Weights of a small transformer language model.
Size: 26 layers, width 192, MLP 768 SwiGLU, vocabulary 4096, 16M parameters.
Architecture: RMSNorm before each block, no biases in attention or MLP, untied embeddings, capped logits.
Training: a variant of Muon for these matrices, 7056 steps.
MLP neurons of a small language model. Each row is named by its layer, matrix (gate and up: input weights; down: output weights) and neuron, and shows model dimensions 80-143. Each number is 50 + 10 x the weight over its row's rms, rounded and kept within 0 to 99. A neuron's up and down rows have the sign that makes its largest values positive.
Before each neuron's rows, "raises" lists the tokens whose logits its output raises most directly, leaving later layers aside.

raises: "ique", "ical", "iqu", "iam", "ices"
L2.gate707:43 70 56 58 49 45 63 39 44 40 43 52 39 55 50 44 52 53 48 48 52 43 38 49 67 54 37 51 52 50 47 50 51 60 31 62 46 48 65 56 41 53 70 60 43 45 49 63 60 51 68 35 43 66 45 54 52 56 44 45 63 41 43 53
L2.up707:40 55 64 46 38 53 61 48 52 50 35 23 73 38 42 44 52 45 53 48 65 52 30 53 63 59 45 51 38 59 54 44 56 52 43 63 24 48 56 59 47 47 64 46 35 47 60 66 34 70 58 67 28 59 41 63 47 64 39 30 68 66 46 64
L2.down707:49 66 56 55 43 50 52 52 44 35 48 48 43 38 53 44 35 61 35 48 57 44 41 54 56 46 49 57 45 54 51 57 48 56 45 64 34 44 49 51 46 57 69 46 49 47 41 60 70 54 52 49 55 65 59 55 51 55 42 46 64 35 47 41

raises: "ators", "ative", "ation", "als", "ation."
L21.gate530:58 44 42 44 53 60 48 47 67 62 31 42 42 54 57 59 53 50 68 62 50 71 43 46 49 37 56 38 49 59 39 44 55 40 44 46 59 52 61 53 37 62 51 71 53 51 57 49 42 60 52 50 63 35 45 56 38 49 32 41 65 73 42 42
L21.up530:49 77 36 55 51 52 54 42 44 56 67 65 52 49 51 40 33 64 52 39 58 38 64 76 63 45 56 45 50 65 47 54 39 44 51 54 47 55 34 54 48 37 45 43 57 44 49 43 48 47 47 45 62 57 72 37 48 50 43 53 45 55 44 50
L21.down530:42 47 44 32 44 65 56 56 57 51 57 80 40 34 44 40 37 55 55 52 52 52 55 66 69 36 38 45 56 56 46 53 66 58 43 54 45 55 37 46 30 58 52 57 48 68 43 39 45 30 58 39 54 50 67 32 45 38 56 59 44 61 48 51

raises: "ty", "to", "ton", "ted", "ta"
L21.gate599:74 53 43 74 41 38 73 64 51 44 37 60 35 53 53 52 45 41 52 40 63 49 53 55 52 46 62 40 60 55 59 47 47 47 38 54 41 58 23 55 61 47 47 36 59 37 58 60 52 53 42 55 56 59 66 24 55 52 55 49 53 38 46 49
L21.up599:61 49 55 52 21 48 45 59 38 38 44 46 63 46 45 57 53 61 57 46 51 35 60 56 47 47 37 41 67 49 54 22 63 49 37 29 43 40 47 53 44 56 49 36 64 47 54 49 32 47 48 46 52 50 49 42 38 40 54 42 52 31 63 37
L21.down599:40 39 44 70 48 48 65 49 69 70 51 53 52 77 47 64 48 51 39 50 42 55 31 55 48 32 54 47 51 60 42 22 58 55 41 45 60 60 45 53 62 63 40 36 70 46 47 47 49 62 53 44 48 51 55 47 51 35 55 45 25 57 40 58

raises: "ed for", "ed", "ed and", "ed,", "ed."
L22.gate242:46 52 49 47 35 55 39 52 41 53 42 50 53 39 75 53 66 35 46 60 28 49 46 55 63 58 59 63 49 55 53 77 64 45 48 48 41 35 46 65 57 50 50 46 50 57 62 48 33 57 40 49 44 62 55 60 54 62 50 48 57 44 51 47
L22.up242:54 65 36 62 64 48 49 50 49 41 39 62 50 29 60 59 62 61 58 55 65 48 51 47 53 52 59 63 57 65 38 68 55 48 50 39 47 59 50 45 43 47 41 51 59 47 43 49 43 59 40 63 48 49 53 56 49 59 52 55 51 69 40 61
L22.down242:51 31 34 58 58 59 46 53 60 51 48 46 61 60 58 38 57 48 49 63 71 61 56 64 59 51 65 49 68 44 57 60 44 52 45 49 55 57 45 75 50 51 51 33 36 41 45 59 41 43 54 48 35 34 72 50 46 47 52 54 55 66 53 47

raises: "jects", "fess", "ject", "istance", "stitut"
L3.gate718:65 65 53 65 46 58 61 57 51 42 54 42 57 48 56 44 58 46 57 42 61 50 43 51 33 50 54 72 56 41 39 48 57 41 43 68 45 57 44 45 38 45 39 34 59 62 44 56 55 49 36 38 45 60 39 50 69 61 44 37 55 52 66 40
L3.up718:53 73 33 44 48 46 46 60 63 58 38 63 50 45 45 43 63 55 62 39 73 41 53 62 45 49 37 51 55 59 50 47 41 66 55 49 40 43 57 62 63 47 46 31 50 44 55 30 38 66 39 56 56 42 44 58 59 49 53 38 41 34 34 27
L3.down718:69 60 40 55 42 44 54 50 32 59 44 41 50 52 49 53 54 52 43 55 59 57 63 53 32 50 44 67 62 52 42 44 49 33 42 85 45 39 55 35 43 42 42 43 58 55 45 50 46 69 56 51 56 54 43 42 63 31 44 54 56 42 38 46

raises: "ift", "iber", "’", "ute", "ove"
L2.gate41:54 16 66 46 54 68 53 67 40 57 54 41 50 58 44 60 55 53 61 50 41 32 62 31 41 58 56 47 45 50 62 56 50 47 38 51 50 34 66 36 31 52 53 64 34 61 50 53 59 67 40 79 55 41 60 54 67 55 45 54 57 48 57 45
L2.up41:50 28 65 47 47 60 51 56 39 48 53 52 57 53 42 61 50 59 60 60 27 44 54 55 49 37 55 43 39 56 54 50 51 47 49 48 49 38 53 38 26 55 55 42 38 61 44 63 56 73 48 67 58 26 62 43 59 45 52 43 59 42 52 55
L2.down41:35 32 62 59 56 50 35 75 29 50 51 56 52 53 45 54 58 38 56 49 36 40 55 48 43 56 45 45 46 41 43 55 40 59 56 46 57 44 63 40 51 57 65 44 27 58 49 58 65 54 42 65 55 24 69 52 50 40 44 49 64 68 54 57

raises: "rial", "reat", "rick", "ric", "yp"
L2.gate551:67 55 49 61 66 54 52 47 54 41 41 54 41 59 59 52 55 49 66 49 49 57 46 43 73 69 56 66 57 41 35 49 48 64 51 57 35 40 51 47 39 65 43 58 42 61 31 61 50 31 50 58 48 53 63 63 47 51 48 44 52 55 56 52
L2.up551:63 42 65 53 47 33 60 44 41 60 37 68 39 50 48 51 44 42 60 47 37 54 51 46 71 69 41 61 52 41 49 61 55 71 67 61 43 32 45 51 41 55 40 32 51 47 44 57 44 41 47 48 43 46 48 58 42 64 50 44 45 65 47 70
L2.down551:30 58 36 46 46 48 54 47 44 36 63 42 43 49 50 56 52 63 39 64 63 56 40 43 29 41 56 28 41 66 53 37 51 36 48 48 42 53 49 66 59 49 52 42 33 48 46 40 61 52 39 41 63 63 35 36 56 47 52 69 55 40 45 54

raises: "ral", "yr", "ric", "ities", "ious"
L18.gate312:49 42 33 51 43 56 52 44 38 51 36 35 54 62 57 53 62 43 60 57 42 53 46 40 49 41 44 63 54 37 43 43 50 45 62 39 72 38 57 33 52 51 56 57 46 45 69 56 66 56 47 46 58 54 34 64 49 47 62 47 50 66 54 43
L18.up312:53 48 52 66 71 64 44 55 40 35 49 49 49 47 64 61 54 46 63 57 49 68 46 50 57 52 46 47 32 48 55 42 69 43 47 42 53 42 57 51 54 43 51 41 41 49 50 66 67 54 54 51 54 55 64 66 56 39 49 34 59 45 49 69
L18.down312:34 53 44 52 42 51 58 66 56 45 41 38 47 68 65 67 46 41 63 52 58 60 40 52 68 40 48 50 56 56 60 40 60 61 54 44 46 46 60 64 45 42 65 45 53 68 49 52 60 54 50 57 46 51 49 63 42 67 47 37 57 49 31 56

raises: "ing", "ing in", "ing.", "ry", "ing and"
L22.gate392:39 52 40 72 46 59 35 50 51 54 58 42 54 48 61 40 65 61 53 59 56 42 60 59 60 47 51 41 56 53 62 48 32 50 63 50 71 47 45 53 53 51 42 46 50 62 47 56 56 49 45 42 29 51 58 64 48 62 41 51 49 53 42 43
L22.up392:52 45 45 55 56 81 50 54 76 51 31 52 42 66 66 58 59 52 55 35 56 46 58 48 59 34 56 48 56 51 48 49 57 49 73 51 51 42 41 55 59 61 52 52 49 46 65 41 50 57 41 50 49 65 33 53 52 63 38 41 43 46 43 49
L22.down392:51 44 64 53 40 47 50 61 48 48 52 53 41 68 43 21 63 36 50 29 51 56 34 45 43 44 47 47 48 43 48 53 51 58 42 34 56 58 52 52 54 51 51 41 61 49 62 33 46 39 51 59 40 61 55 66 58 56 50 54 37 60 52 41

raises: "ima", "my", "im", "ite", "gan"
L22.gate277:47 41 47 56 34 37 54 57 48 48 41 35 46 52 38 33 45 56 55 60 45 61 50 62 53 52 44 63 46 46 49 50 32 40 39 35 42 32 69 37 56 35 41 68 51 48 52 49 58 57 33 51 49 42 46 60 60 44 55 56 62 54 50 45
L22.up277:45 31 44 52 58 57 58 52 42 53 52 52 48 40 55 46 39 50 38 38 57 59 30 50 75 58 51 35 59 44 58 44 54 56 45 35 68 51 70 57 55 53 45 32 47 50 41 53 57 53 38 50 60 40 53 69 56 39 56 57 64 54 49 47
L22.down277:41 38 44 51 54 48 51 55 45 37 54 53 52 47 46 40 48 63 49 48 34 65 49 51 69 57 36 52 51 58 52 43 40 43 36 56 74 53 58 50 61 56 47 50 48 53 45 58 39 55 59 42 55 48 44 68 58 67 47 48 53 48 33 41

raises: "aged", "ages", "age", "uf", "age "
L21.gate70:58 51 52 67 50 41 59 41 52 44 41 39 54 44 45 34 53 58 52 49 54 54 42 52 52 45 54 59 60 57 55 64 54 36 39 49 41 47 63 49 43 66 32 33 55 58 71 41 62 49 43 46 49 50 55 40 72 54 50 50 38 52 59 66
L21.up70:63 46 55 34 36 41 50 51 47 66 52 56 46 46 43 52 53 50 42 57 47 30 70 56 44 64 74 17 54 45 50 44 43 58 45 49 38 52 48 47 49 47 41 60 55 45 52 57 55 51 42 50 54 50 42 51 49 50 49 61 39 66 37 57
L21.down70:44 63 59 54 56 51 59 48 60 37 48 33 53 48 34 33 54 63 50 49 39 53 51 60 41 59 73 43 37 37 49 57 44 58 31 36 43 57 45 26 51 58 53 39 42 66 54 64 40 38 43 40 59 37 34 43 71 48 54 51 43 48 59 62

raises: "es of", "es", "es the", "es in", "es."
L2.gate104:37 60 45 57 47 44 62 50 45 47 47 43 48 67 50 41 58 49 25 53 57 39 55 58 34 36 76 49 52 55 41 40 56 56 47 57 54 65 29 51 49 46 44 58 48 42 62 57 47 48 53 56 57 59 47 35 25 51 57 61 35 64 49 52
L2.up104:29 67 49 54 58 50 60 42 47 49 49 36 53 56 60 48 48 38 38 53 59 30 64 54 31 38 65 44 56 65 46 37 50 63 47 46 54 56 37 50 38 51 42 54 43 49 71 51 40 51 63 62 56 52 46 37 31 48 41 62 43 62 40 51
L2.down104:65 41 63 45 53 39 49 74 53 56 38 61 56 45 38 42 49 47 48 52 39 61 24 57 63 52 45 53 59 40 49 46 42 40 50 57 47 34 68 42 50 55 51 43 46 44 43 41 51 62 41 51 38 42 74 62 42 54 48 54 50 33 46 51